{"positions": "alibi", "qk_norm": false, "init_std_up": 0.0267, "beta1": 0.95}
MLP neurons of a small language model. Each row is named by its layer, matrix (up: input weights) and neuron, and shows model dimensions 341-436. Each number is 500 + 40 x the weight over its row's rms, rounded and kept within 0 to 999. Numbers have three digits each.
A block is one neuron, or neurons of one layer that tend to fire together. Before each block is what it responds to, as a language model described it from the Wikipedia text at the highest values.

Responds to: Plural nouns naming groups of people or human collectives, often after "the", such as members, players, citizens, students, fans, team.
L3.up67:518466518519537484537462504552475541498449513502490389502471536471511456534594437501437509612526559525515428471487539531478504537493507507520474514534510554491462520526475495505534501482531447438517454527550469477550496484555500489513546533469447539539542491554495523531444498552431537496
L3.up828:432483558430530505515508489493489489435466437489516542485565509482458531428486467488561514489517524550523472418563482505415465466474519508500596447541498548498465526494471443589531469434475517472491502448534499519537492481465534485517468469508494521549555463531540503541491562442492455497
L3.up1289:482484434504495525432475489550443500432517538456485497452585474491550450520501475464544545565527540524494437429553469493475449499516462459456478475491466534525492461487515471512483482482503453522462464485558494534404526529427518541511492549545462477508530521450468535440418539495458460490
L3.up1320:516525532529532521505516484511468458476473525502498490459567499506520525490508490436492463520516511553502462506525496527464440484471556555485567536463536552519544540471534503513507497433431463542466485435530460456471431527447469455463521562487477545550511484485492541492500472492523513527

Responds to: Surnames or their first piece right after a first name or initial, e.g. Matt Smith, Roy Jen(kins), Nathan Johnson, in lists and prose.
L3.up1075:505457551525455533501466483465581490479513467524509539512493425511476450478544474462463426529478498475519500540535498483535518522480461471505498468528567479481521464520490504490563602504491473531460503498501524498506492543522443445484504477464540458519448546494463536522498512590445513427
L3.up1105:475484515549566481480454454528505543473497480499503491480496518456451488376628487464507484504505527503517471496496458503557508525477492439530521422552516551495495504549496473552538467466469542515495484446529554505471477524505484457525530486522553530539544436450443543545517505518486525475
L3.up1285:532515533494485503466492530471559459498492484514536541486520466449469458490475468497460496526446485529457497460555470449521552488521439467543510489511461534512459473521479501443524552497497412505448513475440588482530481523467430469462474524489471545501491547486488507504466489544409474463
L3.up1479:508511502515472488548524516543552506462541485502596465534533506444544530494492499489508496479546447506533560548482461501529559451473475505480477475454530504478499488479455516502523557448436441563530441465539491407502589524511527487457512499501466507548486498441421548518526571449479513420

Responds to: Degree words and slots just before an expected adjective, like more, most, very, "-ably", and commas between stacked adjectives ("a lively, unrepetitive").
L6.up303:523520475421534425512502478461529566534535544506476442480480543558514510513510457574429414499580485468483536494467461556470487487528487484473485569492505483499476475466508504560505468490481439463578462491495527476484470478483481603454473485454509574507457535469464473499498506524416436428
L6.up774:514481516521549491543522502427437494402510518501508461438513461486562456524473531568472525457438566458491544480481486419536514508532492534445414532538458503518518463458562500445539556625449472486530505545502523541465490583493512470565506464493615520528486421397433490508509497415495442462
L6.up787:438505563446474489457494488477547494450531454520475433566478540498530532461505509461523508492472480502482504580569516500540483482518489564543582520406520506468475593492543481541491424503470445511523575444545474461527499524497542545469494524539519466553501492528499504492485490540472488434
L6.up1550:467529488520494479514486506476505475498508556497496480461496535488497457473531526487462513461533542513471475492501539421521482499476563594482464494539468493452464492544474504548545512507482529518471522445527539554458497466531441510467532522490512521611522468524434472515488512533513459463

Responds to: Digits or leading spaces early in numbers within tables, lists and years, where the next digit follows a sequence, e.g. 1997–9|8, row 2|8, 19|98.
L6.up331:529507511449464446544423477452567477498503543493503524524510538459568490516464496506481518452475534509492474498490532435497472415534523528479545465521475493470514398554510516528555452485436509581486508411497531521367472457551498437513567467482542467579531556508513487469517540519548496468
L6.up440:548504519487495500540517415500560407404446538496457409463420597516516470485539461480558525506531523470505510426534460489516539504503522534496504519488541431481509453432529490551407544473507474451443513559581521541488478502522521583539513480533468441501420498488551517481512570498491492570
L6.up950:508486450498464511488410511475510552501550432467405556504503498548448477464546545419527430508475518499457527469549489554507499453497465508550493505507550412443508521459527519542544505532565550443488572464522507479482401546541495526572557548534412493522520481524441513444519477446488498484
L6.up1642:488543483476559485444463466506477518525458441436481489467456541470515413513489507478537577530504534405473436446518472470526534461497426587512480478527535493525538509508468525479475525480561572469484519469543532436461508412504456518511564488545472516466506470507525513491566452485544428532

Responds to: Non-final pieces inside rare proper names of people and places, as in All-red, B-ally-mena, G-ies-sen, Craig-logy, and occasionally ordinary words like sk-idd-ed.
L4.up72:548575585457553557576524503564489472492579482525496492481424536457463534489439485403452489465511469549532513491537571428530539419485496464458497478550504544477509490511492465459515530499505501557460515495515515504530506510452493440542568531450458492501533440485460534506533528479492524522

Responds to: Space, opening parenthesis or en dash right before a year, as in "Dream (2016)", "In May 2017", "1880–1887", "in 2011".
L3.up549:401485474517510490442535459521491536521551525472645530557430482489454488525512451503563523463456496580572535494487480466476489437447471495529512523552537543491506453572521578515535518455444585484438460507476467463552514515536488488526503534526465500441495480493580481518461474475463455538
L3.up1065:536521483476513491440478480476539399432366551503506465531436540506490524520543495479467454489552545499561498474498507500520488501471605509499555466540485434457465517454446456522432515499475494540486528505526528477510462521513504487540490498492441497445559475532495460534508613425525466503
L3.up1111:431520485529507461488481470541468471487457499511505462487539512536478533579541455463522556484421533521556523479482525488525525458476488564510436494573510420502519490500550459527422507528500529489476483469457479526484429504537475513524510488496472484548479477507509515543498551513411430563
L3.up1509:520529513473526502498437458475508538459467497537486517529495427502507504382493427501509573478477550476549511493488521492527519469469483483504492464430484546545536541412539470490537528420448516498513502479543472529507437404568474508479495503542477515490540419586527500456493477489495533547

Responds to: Fires on words that open a following clause or purpose: reporting verbs before "that" (stated, noted, arguing), infinitive "to" after intend/tried/wanted, and modals such as would.
L3.up172:432475461526501542524555488484461400510496478490452427451489472542561484463510536527567444545489477561504444574500472491536548429506496448536453491500507494443540491478489501502509501447481477567538512548462534476494506500530420552599475539463442469558516457483530473498482509602536471464
L3.up689:477504493541450403482548524592550514474507493512499490520484502522495488535492490519589462480414446515540466564562461501437537476408512560527429450504552428434452471530477510483521497467475461480536468481473483538489542511511507559544465598495493460473499500463553523471497566540495505541
L3.up966:478557462475583562500503499569553445484528495548431530456549493593454545547469472515487491544527505414505529530480467540512541493521449535471491536475510501489534500492490543517482527526530491534523428519509514499450487574520477518549493545547411509564481467384464543457465512530552474592
L3.up1223:529430567433486537463543430540554508512446468516508517570469556558514486531509486559543541521511495472477585597485499526473502549551530530543521498507531516509459502508541445500525594487606488528484486521540471467457450499502484449517547514506552434500433541532500462486498531485480501469

Responds to: Tokens that link or modify adjectives before the next descriptor, like "and" between adjectives, "more", "very", or -ly adverbs, as in "pretty and nice".
L3.up931:510504488526457410444484437445446515510497470487483515502455534449475495434533448504494530495530487517517454511489397472493461503538458535541483588471493535485485432531580498424513480481450531482525497497526564470462515498455491458414541531506426556542520522451503429501467467500519509539
L3.up1196:507496520552448483486495389479494543566497505484501541496515446471519518416577434476418423562547497475495463533476479472430472491489514591538438553456484569456496434529477500509550527500444402543552522542493519542481486526490488364489486548499501524550525545474428478475521493523544530533
L3.up1387:612438508447592545447481516503499487528542531498472563495522469469482478435451508446518511537458459506543473465474472416506500476522524558567465615495484470597465470511514474555502533539495464535475508514501529585510535509562466519433457493428494394523559437539437439477501439485496505441
L3.up1695:502456460530495460558470416535512466529442530417424538517505513535454451504542576449513517475508418510556425558511513530586486404507501568483472561478584516506492427506455467453555507487534443466520487521513453523496470488495449396504502558515450483567368521472510458492478558561549486545

Responds to: Final pieces of abstract or process nouns, often after "the" or in headings, such as restruct-uring, avail-ability, effic-acy, attendance.
L3.up0:529543454546485508431491567514563525510422519460437463418514484595505518521515491524552560475459517560558495520485436445464548468469481416467458519557499548494470530475484557568496494459524424485471564523519453479516510410511511580464546501444467547494461543616486439526483542457497484532
L3.up126:489494492476465493482454592540482493411493488492443427436487529531522427466470446525603596494524517521542461542494396475583462493548480468515501511518497486409543464539545581479508507474514448543507511521562509513545475534502463534481588548516490513501500507500449457498509484494464511548
L3.up1406:529495536502425500434555460467555466486498512528468439512472452524480457483493435589580522424461445508574518563460503444482399510534525460491506490508504457475531456528506525571495519549528465544467543519505497516557531504494523539493471539531505489454481506513506489488529525486564594446
L3.up1651:542577435561453461522488482507485445445514486471454513485385442576474431462485454521519444504518494545481501496498522460569456520512526443490479526429502516537449434491458527550519458494449457503472489511506558540529515518564506457449509473492443561501512476495516468571459519460448573541

Responds to: Intensifiers and linking words that come right before an evaluative adjective in descriptions or reviews, such as most (famous), very (popular), pretty and (nice), more (conventional); weaker hits are scattered commas and function words.
L6.up110:460478486483513450443439412502473541473511556540443497476487469559481539434509422506495455475550569476448520531477499435411558484420482483516547509427498530460514469410495466445492507487554471456513439534447489490532450498484462504480522529488457597613465510545442423540469517476494492436
L6.up177:541528462416487524444519478507527442539558464488439609508527534491508536526574499526400531520510479422505490505435522551479554518520520566504549549531475478546437470503561440541495466510506485495556487520469500481494469480518550499454445551501546515491502515502509490490493558459548487464
L6.up240:508483426514510488414551490559507507466549509544512575565440494443464503499463576485455450530453511548464518521504440512504459443480474534462495478464532472522531443537492457476459524511476465609542496576504511485513467439470449460454544493477513480480503512473454494552560491517487515521
L6.up762:471440448481559474499564521489488492476542534498383499431490455490539517493475495521489521495540511528489450513441457466481437480502488530488487459480572479488487497393522506583535603501538455545515508537539517535484498422560501498483459527539504496430487523554475459535475492446480459448

Responds to: Adjectives or word-final pieces that modify a following noun, often after a, the or and, such as cultural, significant, regulatory.
L6.up212:518473474496546497474482453476526540451510558527506466501489411454450480408462435492613568543498486547507466473534492394484478456466463511421551531486551536476510445471498458501449494517550461502537488507532455508469566539534533502518493545527468516509488541487493515512426523438492536445
L6.up465:513471487487558468463451479544508525494552484551460478500550441466476524447502459529565553440494525525585477494476488458487541501482481590479492537465574468462592494452543488592456470550519499542523499567529493512524514542468557470568442533607498487547521502494500524518510485471473517502
L6.up681:439400406490534523425515490504484497470519459496492536485538491522565459476536549537474517444501528548525477468532507457430488444456512526481507591489535446511473494467485535520454519476489535464483495572470482455506438570470497472437505496513446560515507487474473495467500512522513580449
L6.up1266:516497503501446494566515481422530521482546476476482434532461536493397532488500516507563507491540494514536516448418486492499549468504408508480483494558508568514530444520574543544452518479448563486498515504476501466458532554511525497491483499502516527381463560443529518528435576515541517465

Responds to: Number words and quantifiers that open a counted noun phrase, such as two, three, several, all, many, various, often after one of or in.
L3.up309:547514504584518460488451522408528534515516515530471510546491421458507503504489480453469510434462442517542499542497475448489456427529518525539585460448503501482526466464512475501472460463442508441493484532549524544413513462403482471470452491514481568405394503472543455484532449523415543499
L3.up780:506512475559503409502462551541513533490410533551512534518523476538501513512496542527455470502523487502577470479453491455478514569476477516515532497473504487531476527474558521459504523614449520560423435515474520460430494480484512509471503526518471468491504448552523511445435485502541446511
L3.up787:503440487558459464405491419511475435480434552472524509506459541478475490480508495536557504547521533609529555500539436543459541502472471447472491521521500502524482470507547540543474465519474445518548388464521479479466492503484510536526460552556444485422506461536471464448479510463457466464
L3.up1426:473505475504476474478467562488529495511423510559466483557528502549538422491520413549560499515480427596501487435453502494503488478483469476505498551512528476585522511557462526560530463548496520475417487499552498511407492433496428437465528519553483502490510531448489434525473515480492524492

Responds to: Verbs and nouns of saying, thinking or deciding that open a reported clause, often right after the subject, such as said, stated, thought, decision.
L4.up217:495463473504427558493417461489461553421446519504432538483531508471469477509482553480387483492511517546525512500446495513564538530426527488496470467502502479500487534427440540464520497455534483502523572514453512505470496521424472566560501545444510588521497487528551504539416562556478506502

Responds to: Single digit tokens that begin or sit inside multi-digit numbers such as years, table row indices and times, e.g. 20'1'1, '4'1, 1'8'01.
L3.up293:518468499445501490534531502548420500439496514549496461492560476503456451493525536517487499487532560501511517403483546575557464488488574497442569496517562472535434411512481522494503484494484434498532537503520477535462506559538493529496458490564524454501496499537409501561496478471558485505
L3.up1082:471586454512441477438514474538568504461534503519496554493507501541369511468511561547473504460393484493525555499563503543459480530513432539493558446488453519458499522447490471524481505416511510503453543621509456533546486471493563447467462446526519481568514575471451533490496518483523521443
L3.up1129:556494414464413513520505440553517457494542491520460523471515512527501507449497510475501555504534565468525480427547466571506509506490496549550480495485509495501517531457428504522519536501546541488498486513520552483480527489497485537511450551453550427482498479507475420443518548509527512440
L3.up1167:511545470487448478443433521523499516522537493461531554500442518507431551413552509498542544506484482484567426502495446489472493515466468457508477504511504420483536426494573471495549470498576539504504496503607457519436487502502474441526556508552538490517602508524546541523489500477505475548

Responds to: Tokens just before a year or date number: the dash in life spans like (1873–1945), the space after in, commas and month names, opening brackets.
L6.up615:492561490539473501465487540423416523486551453539539535529507593456487456589531535457523468505459446530502524447517466498508531512522492451466525552511492453509485516527491477554455544521484500477464503500525456546542543486420497541452472463497441526583558462442499476471557480379499492520
L6.up752:480516464597507579527480482504589414472518511518488485507487580503509485482507525477559459529457508504548466508502520457503511444471470466490535514580538532548488501560468514528544533401409473481493430455515521483480479514478511467500438506505532539518464498461461523462466488431539515460
L6.up1634:476456497545478530543554506421481469496491475502454409485581457487495509544527546572560484505443517540554492520396492508575531444538488506504518424497475451485485453494472475451442531462498462550495521547514527509458471570521499452467544512541524570527493540384473445457486496559503466465
L6.up1764:432508504499446562528533483472450490483513485507512490557506513482507476552453435460532508525517513564543554441455503499565470479494596448449466531462481459469482481545521506492445485489537469577560470521485557536483485548473480452519553509502463505474491534495537493500460464422497505511

Responds to: Opening consonant pieces of words split into several tokens, such as bl in blamed/blank, F in Foo, R in Rigney, f in Unfortunately.
L3.up355:500480467478548491451499516511503491554520478497547522533458522512531533418441570531474404572444500451502483455511422547562462538549483525550503563415438522538499513484526520518532465501478522497510541456513564525489515461450498534498516564531587467451493567497491457463517573509469549521
L3.up700:517516522501582521424474535499488555490522512408500498561460567585490553544464548494435484539482516471538544493503476504497432547461488489521480494530480460472520484510468542489501512489362535492454486502433519456495545518512435464448472531505506539542516534496410518487516553490531527451
L3.up1215:523523569545501476449537490495558561547503464516469605515515490500477550432480505585528542456501498518457466549535479439535518565547468505491560559518423499514481506474546538534412537474449496540478527544502517442492530528492552548477484541506519477559514463428506465438499526532529548553
L3.up1722:510490564492339492480529482400516514526547526565542483533479518484501522456507437546527572492507542504436509521544530381541531479538526558541434502515489459533518503523473438519477502453432488522439515457480472514500484482483521506481508534505483498489476571479520525488546504523509415451

Responds to: Possessive words before a noun: pronouns like his, her, their, its, possessive 's or ', plus adjectives such as personal, parental, maternal.
L3.up301:494483473484530467498458452450479523495480538533441497508472589521513482514450523487517445490521545537554524541501481453541494461438498451543534546483549526484496486487542490538598469481532414578452530520555489538524463518498474556460531503584472493536458489551521566486512569481463554471
L3.up493:594552457502627525554441428566460448477493471526504534507416536531436458435480465450503466502480525530529427582476466483445481481519528530502473510490574525499596504472550505488534419408537535488520465479547531506426459427494496515495535494511423527554468505498455490514451417449506499524
L3.up954:556551485490438482578526461522577487504422513476522513521484491517547407501511495493438455405532565524526522520491494511488487504524536577567497535509517462466487503506527506511545474431491451532541514526526514520489465612504500533503565552481531513507472433427515474470467554446456504500
L3.up1543:554523451507569400484496491544537468454469500511512465528547531506524465483445554510500516400442550456524440429536530484501495514500467560545510516465418439498537462501486486543525436536497512452474526504533554483511449534558459526439495488538559508515476472568538490493473425510498577519

Responds to: The first fragment of a word split into pieces, mostly place names and personal names, such as Craig(logy), Ed(eirnion), Ab(ellar), also common words like g(argoyles).
L6.up89:524454547442524528507501447453478456513477383485527539474529465555511575500471484478465506562483486558513509463467517517553550489507525480465478508565440499489556521524549499556535491502479512435482533514514498520536486562546491481518503509527538513523508508514551565547368558590433505467
L6.up312:514516501457497503547606454507495426504558456474444481493581502534418490520458468470550500476436546463469516521542537451443576490455550470520559492581473515508459495500514499438516521531470490545516504458514505511456452493509505500540521532558442513570464414497469522524467545449510558534
L6.up470:513473463448490521503498472497504442504518484471587547502510538508468534568499509469480493479510457574487483528498569482501527466457488482501463540494467514500451453494450467522481578551428443462454460521543467510494487523551439567483531503503528486539497529457476464499525517537559490539
L6.up737:486489514470520527489480535517483447441555508475458477522448531531477518509468528485474492531479424479486501536512523494472498504498452485462475538492475488453410537477468446485566517515460530440471535467548522478495483472465563446535474471553487507501556574534486507585433527550591602451

Responds to: Final pieces of nouns for measured quantities or substances in science text (horm-one, absor-ption, aff-inity, concentration), plus injury and hardship words (suffering, wounds, spinal cord).
L6.up138:524483422482517522505581499430543512542548468504409457462559383476499487524459583541491437505527531499482479504493503447476499542481478485472401457458420501512503506486506492512523493544501462416531520537505534474568501475450503438504531527466507524516461524516563474503508527484517515526
L6.up505:483471463560518433521478494516481482500564513549441511499492468538404507524459521470483469473472473474495509539462460448513598533521483472491505514441546529571502513476500433510558494531550542590612526484472433541484486450445557515456547533474482496526560543549605530500475474487494523460
L6.up763:506522464528461528506481427478510546499526516487532493437565467600602546390531548550497498517452509568462528521512511527475448476511495532435471533484481449484438564464434507571532439539490430465481544475512494483562467537495475484460489498460517474476532486495487612580438445438518518471
L6.up965:480512528534471532515528540497578503543590518490533472474514419482488513536479548529469511450481501452542545459500525497493532496555498486498439525495502488488445438441475492536471497438558500499524490426537499505478477434480517505559447548468482510486456585530583535556511552518462479502

Responds to: Later pieces or first words of proper names, mostly US town names before a state (Or-well, Fair-field, Fre-mont), also personal names (Richard, Edward, Smith).
L6.up128:463470506576534539546488514483548494507481500581371510547542557468452508472525494454484495525502430490495455543509513453505508493445550520496551485548545564512484490486455467469530510378489510448494452485502431499479465570517488418476496544511472484517524450554516450509524488489515555385
L6.up247:544509478528496495555430571505489534478486441480550494476481501535537512622465442463409505574550486478528580516461583508565561469429510504545428495572587536531460431528509508435565546487479446494498516554521432528451543498522481583564482485554435469494510494461487433567543566525510519502
L6.up267:530501534446467481529487536484483501554534538441539546499498529524556510467534480487532511487438512458496450453469551498579526521491492580512551559546492532504463467457483455525503521517546464491524529481496524449548586463548521562497540506534523460543478532432491541543547521472494467500
L6.up1335:473469524570450500472471530514481541469478524504472566471455472542497507459443472515408515468498511504480526502473479565457481531512483476503559508499470482501493536537448467473489502497411558489539490478495454456542498508518494554493505523426506514464466492512491477480540550444398459515

Responds to: Word stems or middle pieces inside longer words, just before a suffix such as -ing, -ed or -ive, e.g. resp-ect, execut-ing, co-hes-ive.
L6.up222:529556528525545578472468461468593459448459522508557501510439523535441543564534529448577571495479512525561521434498468460461492523498471440570441446437457530451530522536501493557540489557490378555557569447476555486486479492470548508474502517498450464522546550455528492530491559486475504472
L6.up495:530569460498493534521546526449543546531559500494453502465452531553470496492503529481559494485499531488525517502515441456483535534453456462510473440526536471432435462491516483430479549545527492518483535471469470558547475501484444521485549565502524450511455479509486487480543482461550547544
L6.up939:474484479512436467512512516480495421485525478471486552464575461548531449449546455456513540556502473518505466467475520455553513451508427460454526507539466514523533451516536486439475559471543434513566510485518543479495565521487542453561504599452508497523538543481469450517490446449501462597
L6.up1426:501582466449503490517485508482470550480555529528554417431534519461476508434501528380479532463500528532519492445491468487514505589485486462438434471502543460501464518483494489418457479551492426559480502482444528512478501558517484500517512544476489567486505487461472531517597442465414553512

Responds to: Final subword pieces completing technical terms, mostly biochemistry and chemistry, such as phospholip-ase, horm-one, phosphoryl-ate; weaker hits on verbs like is or was after a noun.
L3.up181:563435565506532550487578517454530425503521535473533457484482479496468500522512495496476535485486542581509515444468499482490526464443524503514434490507456579556519548561511472511506462527518462486581462530452540510473560513448553473458499466541469521438527531422465522558532458512444456429
L3.up443:442482438516513485521531542463507494498560461435551467480468426502433473477479550561566489527532511483489563540466538410507533486524537490535462522465529511537481532460490483520482462527490487506519508465486534533475447484539535442479442536546452545471574529537568530583506564535420501568
L3.up1689:511510468550545490492536466492543564507503476507487481438517450477542462523501513550495492540505477502496587521459546487540480454556619498543445496480505489482472579476472561489468481484512468547477553527459472503445546425442492530444464487543609534453527520536485414509553525494533569460
L3.up1749:521516480519514471435557498565563507494501420496439504532462456468462506511444527433474531467479546497495470515528503452527545503471476506523441444541447458555458516492510496480484441454532460481488495511503534561533435445530517495468510522497537535562500458529495467551513525556465428540

Responds to: Final tokens of adjectives, possessives or noun modifiers just before their head noun, e.g. federally listed (species), children's (actions), rookie (year).
L4.up556:438517429451557447500521569543590597487449418536513549534531475535516524498551452535455521446507484534575485487518537474513456468472444487523547486471467489497465512517550541528467489481515460478461551510473561492518486431528569534520430562546455541456478484514477451475531491441532466476

Responds to: The preposition in (occasionally into) starting a time or place phrase after a comma, verb or sentence start, e.g. ", in Norfolk", "released in 2007", "In June 2015".
L3.up1094:550519501509501552462526533531517492513529441470469516547502508484500406485468486541471548503552496497557529425482550416523548527547485539560449499487524426513481427548490537516572498536506529562490491517519524546453494506504479462531579491555494426515487516497429473567495510539535534446
L3.up1193:449447467534541464489523478481479413519456533457460460550509473507491447535559506455506456439499524464541488491466508537563494498497531517513501426442514530489509494465469533465591506542468438492485513554466497500472452416480534440535510482554486487523567477514456532492519531553516446526
L3.up1486:465449452442506493521502442474501528484465531392566440432549522577494522463556537485521505520533468500470523480539450502503510520528471523477480547540479522473522482533489540463532472532578554494510449434514440482466493484471541403536536485528587432521536501437514573406486468523476587458
L3.up1622:426448528430455534474517543538536463561442451482483530526578425543525511536515483509530521453550505491507449503495524490488577446515473495521491494520512490441494577476458467460496470486490531493443591545522525523490484556418479510501457523568529483593510533496463408450459504573512501544

Responds to: Short interior word-piece fragments, usually the root inside a longer word split into pieces, as in appre-ci-ated, recon-stru-cted, Inter-pret-ation, and name parts like Ran-je-et.
L4.up1250:463538491521531492493463411491505515510544498549480495605452494518489571524502491486448531536488486507538422467545522402483480484534515439458490519489518476560442469429446531482495504563448463516510522499473462514440497477527500494449463558455484444522502604517510491517613511413442495508

Responds to: Words that open a noun phrase or take an object, such as superlatives and quantifiers after "one of the" (best, few, last, only) and transitive verbs (address, enhance, hinder).
L6.up193:495517541484512527522521496512496503564500549535535481507480485544401510501497462423515527540460494474467480544572433515464560543465493464505438478471425462485479578517479462552484531406526506527505527496512448507511543592475516454488493537552475553624584515522459524528516446522494522603
L6.up367:515479450477494495514453503533531542415578489528539505504485463446543406483513465483553496467426468529421534465543419424473515493470470623454533472493463509542464522462477458412548532468504528484476453551508578530516549557533575453463507522535509531513525505507470476502481485467530510497
L6.up1435:486497423489498532517576491533450536464450566530455492468489510452503499464510561529511500570441510526550493544483471451485518516454429491484438460532469440518485502460539440474453532460531466495485523562548486539502534519515545500536537527495534491618479479385514543505457522491471513508
L6.up1514:471560454490458485473498636523543422471511530578483556507528501475578423497477454526467544526389467546509505484516492488519477489444485477514502516449569403502505502557513527530544485413523491442550507487537542548465508547492525528531420489554448498407502540473521416463492575454436527486

Responds to: Opening word pieces like En, In, Con, en, j that begin longer words (Enable, Entering, Constitutional, rejoined, LeConte), plus sentence-initial In.
L4.up1080:548449480539513421498444367513500558503484527538460513551482511558494525491485541492522524486495522484563562459542541567505505497476461496535468451543523476454480500532424450497558546479554412531416549596517531514494458428570494505413474495516532456430485443509480459454489473484556507458

Responds to: Quantity words before a plural noun or "of", such as many, several, three, numerous, certain, and digits in counts like "Thousands of".
L4.up1180:569469480529496444437517516488544506509509527536564522528538566509532460485475453562505566476433539574572515407479525512466453522390494486516511520371520503496478483516454469537520443453543494560511522483486527578462461537504528439470410509576502565463477476447472439495451515549473513541

Responds to: Final token of a direct object right after a transitive verb, typically followed by to or into, e.g. guided the Merlins, moved the family, ask me.
L6.up57:443480495526515464542514527521502459487492465498427521474485537585436500609529516476503481543484495488499493498511457514496463547516490540507519487572499555464430520478586517499497439554520512517434472479538512445542494494484496502546509504461504473430495507522525465565494429548454468427
L6.up259:480487494448517492457485485527441434521466472519480456522527471455488543495454506517467483431522519520506557448546565508485472516485537456506488523579477517470539499491555528482466503482475534525495545484467450486535475477495494528522379420503503511532586513507412501509429498448500473513
L6.up721:466565531501492476543429507559534458490561469537507528533490483508523478442471489545482497540574491526478517472510622476495446459524446521489496542534467469494487434445544545433509480499457479442501487471552498365492445536469531554595442499431570522483555500469481495500518527469526475501
L6.up1561:464529512534567445451427543546509495479455486618465526447434511471505477555566536527488511548507505548552491475506502592524482460470522486493462450457414478482483512488524489461548534534501452561478501452505593429458498503441542540562463511525539458457514521531530516534455565529507431504

Responds to: Function words that open a description or judgment of someone or something, like "described X as", "emphasizing its/his", "contrasted him with", "due to its".
L4.up12:444489550490508448525427454443422423510469451422464527472486499518520504511490495458444491493558491476534521477485474482602520527450518554445551524497555492466501510498490478460521431538476476477536488550510512511494526494547455537500459486480534458512429446484526559526489466566535467537

Responds to: Fires on verbs, adjectives and nouns that take a following that- or to-clause, such as understood, unclear, determined, stated, due.
L6.up992:458508459470452515477450434519479485415458345535394485497577593532499504513556539498517474502487486506465438579490474531485492505506530503548495505538533426498549465476548549455490513530501516529451578512517515447505447480441545541525451459507512562509537550449517531489474438553516469463
L6.up1346:571440476422510459525540465629542545551514483525501587477482520505491430532502547507499528561465538581477539454485518486562542461450498536526501492541501488497463451460491447573420466556460466556451484547530504425420460538462442502582429522523494484500489555565477563513486520588511520491
L6.up1674:493463501489486505422554485476483464542532506553449498456501477497423550537538477514556493496541502520546513491482469469462484501534484488513598467551568410544529469500505407468448465465460453489508480494553481462516553469588504512467453467520517472562568526380481501519556504506538441533
L6.up1767:509470507511482468558461482533456584553424506568506533482503507558493437476539485480460491508454508527489484528501491448536438429494511543534562520508489434515412429467493432482433456541522483566479515463504421483537473497490524461552484556504494551444476514483483480471450508560515484448

Responds to: Two groups: field names in infobox lists and table headers (Location, Votes, ±%, Label, Position), and degree adverbs before adjectives (most popular, extremely playful, especially damaging).
L4.up83:472500429500537513522499471509511483508470546559483493542531496495457547442482523450434551536534493453436500489543443590488460496446481495484527493513507474545466477466435460514540565524512424447485493458528482556485458438541469499471488495470508473509512437481511520515516509492555500562

Responds to: Final token of town, city or region names, often a word piece ending the name, after in/of and before a comma, e.g. Lüb-eck, Pasad-ena, B-aku.
L4.up973:511536520567516537498428525504472434492486441459564559489481485490497500520431480492501468551511507445513524457509536509484490483516498475512471556554500542511483476464529540488508466486470538488510536518485435523478570492514493563556448477484453458526500507536488469485528544562453520465

Responds to: Fires mainly on a lone G or g that begins a split word, as in gyres, gaps, Gándara, Gobbo, with weaker hits on two, own, same.
L3.up283:471487477509544560420578524470494489505595439474531505497453543504533555492510529516484539464472481536531432482506512469469448467545522458536450474527496529540432493506452489450506473492501488510447429535470550440529465513495489421464551461460463478522424457589526512532499522591525557533
L3.up996:490517488539586520476480528444461458479589531487487528528599536506579529474454507497427462482483523534542532451541500502504491513428518500542508529514501454568479488471516525461501518431527469468544524565471522454465464497445493515550505498515489498520482537567561483473464557531493478461
L3.up1225:534442552578514463412490449485452522465543456449484488474463502521498477521461544540510460491480513574509488480533433540427511532524410486482477485496455490533468521514549457522559514429569513475479509447541482541490447539580462541444490501496513522530501554460619442483547514530478470531
L3.up1253:487487514490518537494502494450472485506598554505537523539453540522566515553477517502550463475448423471520526563533519456499508544467489570549448487472465586564512446512514468431555548524519468535523517408573497468468497443504612477408465504491484467483499533578539456503488581511413455518

Responds to: Fires on opening pieces of split words mid-sentence (f-itness, ang-ular, sp-ear), blank spaces before years or kanji names, and table headers such as Votes.
L4.up1519:452507543410451494535499452465473574528479461441541521554461529477495479487496546466489381495505508447490506540546427493531478493505442536518498433536525537534544460493469541505501534482466545424470491543480532517461573507500524465525528527502476542511540488394525483518511466529503459459